Weights of a small transformer language model.
Architecture: RMSNorm before each block, rotary positions, no biases in attention or MLP, untied embeddings.
MLP neurons of a small language model. Each row is named by its layer, matrix (gate and up: input weights) and neuron, and shows model dimensions 0-95. Each number is 50 + 12 x the weight over its row's rms, rounded and kept within 0 to 99. A neuron's up and down rows have the sign that makes its largest values positive.
After each neuron's rows, "fires after" lists the tokens most often just before its 100 highest values on Wikipedia text that the model never trained on.

L4.gate338:52 42 07 39 50 53 50 60 53 44 50 64 60 56 49 47 36 59 46 55 57 69 69 51 51 45 37 37 26 70 61 63 49 49 58 49 70 39 53 61 55 47 54 39 36 64 54 48 67 45 56 47 34 60 61 47 57 59 72 54 51 41 75 31 14 55 72 59 48 45 48 46 51 58 50 38 49 49 42 46 53 48 36 46 60 60 46 60 33 67 53 55 47 42 72 61
L4.up338:38 37 00 48 40 52 47 59 45 45 44 60 69 42 50 40 42 38 60 81 34 57 62 53 51 45 58 43 37 69 49 62 40 59 45 53 59 47 32 50 60 31 52 38 49 77 59 52 85 38 60 66 49 43 58 44 58 59 68 46 52 47 61 37 34 41 67 48 41 45 48 56 58 57 56 32 65 44 61 37 31 54 37 42 49 40 55 65 59 52 55 53 58 38 77 33
fires after: " b", "r", "p", "eat", "b"

L5.gate90:44 50 36 28 59 44 46 56 40 63 49 50 65 56 47 20 51 36 61 40 51 50 50 44 26 58 47 41 59 70 73 54 55 59 30 68 68 68 52 53 44 33 70 48 46 52 44 53 49 63 57 54 45 39 50 49 31 55 51 41 56 73 35 47 47 48 57 47 47 43 61 43 39 69 41 45 61 16 39 53 62 65 39 65 42 52 51 47 30 45 46 49 49 49 61 30
L5.up90:36 57 51 56 59 57 65 44 72 69 48 65 34 66 67 30 76 50 59 41 50 58 47 63 33 69 56 36 51 59 63 65 64 56 52 51 63 59 47 60 57 78 58 57 61 46 68 41 49 51 48 53 50 46 53 44 40 58 60 33 51 81 50 44 64 46 70 55 52 42 67 59 58 49 49 36 45 44 49 60 56 42 52 65 24 48 38 55 56 32 59 44 56 59 40 43
fires after: " g", " e", " b", " le", " B"

L2.gate82:42 50 44 38 51 37 42 70 32 50 63 62 51 50 43 44 51 38 59 37 39 35 66 63 56 55 50 41 55 61 50 49 62 46 41 54 34 70 22 55 50 44 52 42 43 78 67 53 63 48 49 50 28 76 47 53 32 74 64 37 44 50 66 38 61 51 62 77 41 38 47 37 44 53 47 43 44 44 57 30 47 45 40 40 55 57 55 52 28 60 36 49 39 45 53 36
L2.up82:45 40 52 44 38 43 56 58 44 60 49 38 52 76 62 28 52 44 52 46 44 40 63 47 55 52 53 66 52 54 67 52 41 52 56 25 44 58 37 58 51 52 47 39 62 25 61 43 71 33 55 65 53 52 50 51 56 41 40 35 32 48 57 40 58 35 68 58 28 53 47 39 51 46 48 31 35 34 54 45 56 33 39 68 47 46 74 65 22 53 58 37 43 73 64 43
fires after: " b", " B", " S", " t", "B"

L12.gate134:40 47 40 62 17 63 58 40 40 49 67 53 34 43 36 55 64 39 57 42 28 52 33 55 30 30 69 62 37 45 26 72 33 67 50 58 56 55 18 44 45 48 52 57 32 65 65 39 36 27 30 39 65 34 39 67 48 45 43 51 56 61 38 56 50 27 55 57 47 42 28 37 63 57 48 39 54 17 39 48 29 41 59 40 46 59 62 47 63 38 73 50 43 54 59 41
L12.up134:51 47 58 65 29 48 45 47 54 41 45 68 45 41 37 41 41 48 45 49 32 76 50 54 35 50 84 63 55 44 40 53 24 70 31 61 55 27 47 57 34 70 64 55 49 46 41 51 53 45 47 36 66 39 47 62 45 64 48 25 44 54 77 59 40 66 57 35 44 59 62 60 62 46 59 58 47 63 52 45 45 44 67 45 41 29 43 35 63 58 55 53 54 52 41 78
fires after: " M", " Mar", " m", "r", "M"

L6.gate215:48 59 52 55 37 61 46 50 43 34 75 46 50 46 32 64 61 49 42 51 41 65 51 31 79 48 45 44 58 62 44 50 48 52 41 49 55 43 60 44 46 53 48 47 57 56 42 45 51 63 51 44 54 33 37 38 34 41 46 38 30 27 28 47 50 45 67 35 49 49 51 68 62 61 40 55 42 83 41 38 38 64 31 50 80 70 67 62 70 36 57 63 66 82 56 73
L6.up215:58 50 59 62 44 52 20 58 46 45 50 42 64 43 60 32 57 50 51 46 44 81 52 24 55 49 75 62 60 52 47 55 43 50 53 51 56 44 65 55 49 35 66 60 68 41 45 49 60 53 47 66 53 39 51 62 51 62 47 71 36 38 56 50 50 49 43 51 64 36 51 51 67 39 30 55 29 76 37 59 26 78 44 41 42 61 51 60 47 62 57 65 48 53 57 50
fires after: " v", " L", "0", " V", " Ch", " /"

L11.gate62:42 47 51 45 48 55 33 60 44 45 67 53 26 29 50 54 54 44 49 47 17 86 49 53 48 81 41 45 71 41 55 41 16 53 26 64 74 54 57 43 45 38 66 49 68 41 52 53 47 76 38 59 41 59 51 50 38 49 39 44 42 37 44 61 50 40 49 65 55 62 66 59 56 61 39 37 46 65 68 52 39 56 40 35 32 51 60 55 34 55 54 50 23 54 47 57
L11.up62:35 29 48 47 39 22 33 41 75 60 44 43 58 31 69 46 46 71 66 46 58 51 67 39 49 51 51 70 48 50 43 56 61 39 51 58 47 47 41 48 51 41 68 43 53 45 55 49 24 30 58 58 60 67 74 49 55 43 36 52 67 49 46 25 42 31 46 83 59 68 45 42 58 54 41 57 54 60 52 50 58 69 49 32 41 52 47 55 60 24 39 48 41 36 58 60
fires after: " L", " D", " (", " Sh"

L8.gate32:54 40 51 71 38 64 48 46 56 34 47 50 31 60 52 46 45 43 59 56 50 57 42 28 63 26 43 40 49 46 41 62 52 41 43 55 55 37 32 46 53 41 67 42 51 57 45 57 68 53 22 34 20 45 47 60 43 78 74 49 46 40 57 30 37 56 47 45 39 44 59 41 55 46 32 71 50 49 57 70 37 58 31 38 46 48 35 43 49 68 39 56 73 40 57 56
L8.up32:55 33 48 32 65 77 60 48 49 59 32 73 37 61 40 58 37 54 58 41 72 66 39 59 45 45 44 21 41 59 59 44 40 51 52 59 58 58 64 71 46 39 62 55 51 67 56 42 29 50 41 54 20 47 23 54 51 26 48 49 61 70 73 58 46 49 59 47 42 39 43 53 33 47 51 62 31 56 46 68 49 67 43 63 24 38 53 68 42 51 54 67 55 56 34 50
fires after: "th", "p", "st", "ird", "d", "it"

L9.gate182:50 39 64 15 48 61 27 52 60 54 28 45 45 47 54 63 45 55 53 62 37 52 53 31 63 58 59 53 50 42 44 60 59 50 60 26 47 49 66 66 54 77 68 51 55 31 57 39 63 34 28 47 48 27 37 39 34 61 58 49 49 61 53 56 37 60 36 43 38 51 59 34 44 49 52 43 56 48 38 37 39 59 46 32 59 48 55 35 46 44 51 44 45 51 80 55
L9.up182:57 64 36 41 59 39 49 65 50 42 35 75 53 77 42 36 56 49 66 51 35 58 59 57 25 35 44 48 50 48 40 48 38 43 47 47 29 38 67 43 65 50 47 61 32 59 49 35 41 56 57 50 58 53 64 66 43 44 59 55 59 60 51 34 29 42 38 48 40 35 65 42 41 49 60 49 67 60 39 57 54 66 48 46 53 62 65 46 45 50 59 46 37 41 46 49
fires after: " v", "p", " h", " c", " p", "h"

L5.gate0:42 80 53 66 27 56 52 32 42 64 44 32 42 47 46 60 57 35 46 42 73 55 62 57 60 54 61 40 48 76 49 61 56 10 57 58 39 37 54 40 49 54 46 51 42 66 48 57 51 59 69 61 38 57 59 35 38 33 46 30 62 57 51 61 50 55 55 50 49 64 50 65 50 55 39 59 61 59 44 40 38 39 34 57 51 60 54 46 64 44 43 52 56 66 30 45
L5.up0:38 59 51 25 25 64 40 53 46 58 50 44 31 51 22 46 49 45 62 53 42 60 47 54 48 36 54 43 46 61 61 79 78 37 72 43 45 57 14 64 35 68 43 52 32 32 47 32 46 41 44 60 42 55 53 49 26 36 41 55 53 33 44 49 53 57 53 84 37 49 35 62 45 42 34 72 35 62 48 43 32 45 50 60 30 44 58 64 55 47 52 43 60 59 51 43
fires after: "0", " st"

L5.gate359:52 36 51 56 41 50 52 70 48 61 69 56 49 59 41 49 51 39 52 62 55 52 48 63 64 35 63 35 57 52 45 67 39 35 48 40 31 44 71 50 44 37 58 54 35 44 34 61 36 37 44 48 40 29 43 46 31 44 62 54 74 67 43 38 53 52 36 55 39 61 62 13 60 42 62 65 51 57 30 45 41 60 32 46 47 48 50 52 36 72 67 44 52 45 65 47
L5.up359:55 49 52 53 53 62 54 38 48 37 62 54 52 52 52 38 41 46 48 71 56 66 32 54 26 41 54 33 50 66 46 43 37 46 45 53 43 38 47 28 55 55 57 42 45 79 34 33 35 48 55 41 57 49 32 46 31 43 61 53 59 52 31 53 51 49 43 26 51 37 39 37 57 39 77 43 54 56 08 53 45 66 50 28 30 41 60 46 28 72 42 52 30 52 61 42
fires after: " P", "p", " p", "it", "P", "ap"

L4.gate418:41 63 52 38 43 56 67 73 63 50 57 58 52 46 33 56 45 30 54 46 40 53 80 46 26 41 45 52 39 47 67 42 36 44 56 31 52 41 47 75 65 56 65 46 39 70 78 49 53 75 62 38 56 65 33 38 53 70 34 53 59 60 54 38 60 60 65 40 47 46 54 36 57 30 66 49 49 42 67 40 51 42 56 41 64 58 40 60 55 40 53 40 63 65 53 60
L4.up418:63 42 37 38 51 53 44 50 25 59 47 38 55 31 52 50 40 40 54 48 56 26 67 54 51 69 45 51 34 68 49 26 40 45 46 65 38 71 66 44 54 51 39 61 43 73 74 32 60 37 88 48 24 60 35 45 69 48 54 44 55 59 56 72 58 52 61 64 36 50 70 71 58 48 57 33 51 59 48 46 47 31 32 39 60 35 69 58 43 48 61 56 52 38 38 34
fires after: " b", " B", "B", "eat", " st", "pl"

L5.gate353:46 60 49 54 41 63 60 44 50 45 40 47 45 52 57 74 30 66 59 32 52 53 62 49 59 54 54 49 55 53 36 63 60 25 67 68 44 48 39 58 33 44 61 54 50 44 31 37 44 55 44 53 39 54 34 40 27 49 43 49 15 41 45 41 61 50 54 74 33 71 41 82 46 77 40 61 43 76 26 41 38 36 49 62 57 52 27 50 48 52 55 57 43 67 45 40
L5.up353:59 55 49 59 66 46 38 30 43 51 52 44 58 70 43 39 36 52 37 51 36 60 58 14 51 54 39 52 55 50 43 50 38 48 50 68 49 46 53 82 49 38 54 55 48 41 28 49 40 55 37 46 46 55 48 60 38 35 58 62 39 55 62 46 49 37 51 67 38 69 44 72 31 63 34 58 31 55 28 50 40 54 30 73 47 37 45 46 61 45 45 73 40 42 52 65
fires after: "0", "9"

L2.gate169:52 37 35 59 37 51 59 58 38 58 49 58 43 50 54 47 35 68 23 49 46 60 46 65 37 50 24 39 37 70 48 34 42 60 37 37 48 70 46 72 41 42 48 44 35 65 68 67 57 54 51 20 46 71 46 44 68 63 36 50 31 40 93 40 62 52 72 38 42 41 38 37 59 42 42 54 53 54 51 50 35 42 27 31 46 56 55 61 50 55 44 58 45 54 49 34
L2.up169:52 39 26 63 32 53 70 61 33 61 41 54 64 55 78 46 36 73 28 53 41 57 69 52 51 48 30 43 53 71 42 29 50 53 57 40 56 76 50 65 66 46 51 38 39 51 70 49 54 47 64 50 42 59 55 36 73 55 30 45 40 43 73 38 75 45 63 66 33 30 40 51 64 41 48 47 52 47 57 40 44 46 35 36 66 55 48 52 40 35 45 58 38 52 32 49
fires after: " b", " B", "b", "el", "B"

L6.gate101:43 48 39 35 55 68 51 45 59 14 71 69 49 61 40 22 44 48 48 54 56 41 47 42 24 43 83 49 53 29 45 74 42 21 56 29 48 48 44 56 33 29 51 33 35 48 50 43 55 61 56 30 47 38 50 40 42 52 31 41 68 51 54 61 49 67 40 34 42 63 50 62 63 48 59 40 56 32 44 35 57 53 58 43 69 38 47 46 46 47 55 55 47 41 35 26
L6.up101:54 49 61 58 69 73 55 50 60 35 55 49 36 39 63 36 57 58 47 53 41 43 75 30 56 53 58 32 62 50 39 53 50 60 70 34 48 63 68 32 51 58 48 68 49 40 53 46 56 48 67 51 29 38 56 40 63 48 50 37 45 64 62 79 51 48 79 66 56 54 53 58 52 48 47 41 62 51 58 76 63 51 37 41 76 63 40 77 62 41 58 40 32 38 61 30
fires after: " b", " p", "at", " P", " B", " m"

L4.gate425:59 64 56 46 50 74 74 55 56 68 62 52 41 61 54 57 67 52 46 41 52 39 54 49 30 48 49 43 58 50 64 68 48 43 57 58 69 55 64 64 72 74 36 55 26 68 58 55 59 44 49 26 33 34 37 62 66 46 51 52 66 54 44 56 45 50 70 42 45 43 33 71 61 59 58 58 49 55 67 47 54 57 56 50 44 61 45 49 43 32 55 32 54 41 50 65
L4.up425:63 39 44 44 61 57 49 57 45 65 70 30 60 58 47 39 30 50 57 58 57 45 60 56 47 58 56 24 62 50 66 31 48 48 61 56 60 33 35 54 32 57 49 40 43 66 58 51 58 42 59 32 29 20 30 54 55 37 50 34 73 60 55 48 50 28 68 47 26 48 54 60 59 54 36 40 57 62 52 50 41 59 61 49 65 54 47 36 47 56 60 43 42 27 63 50
fires after: " b", " B", "ap", " G", "B", " g"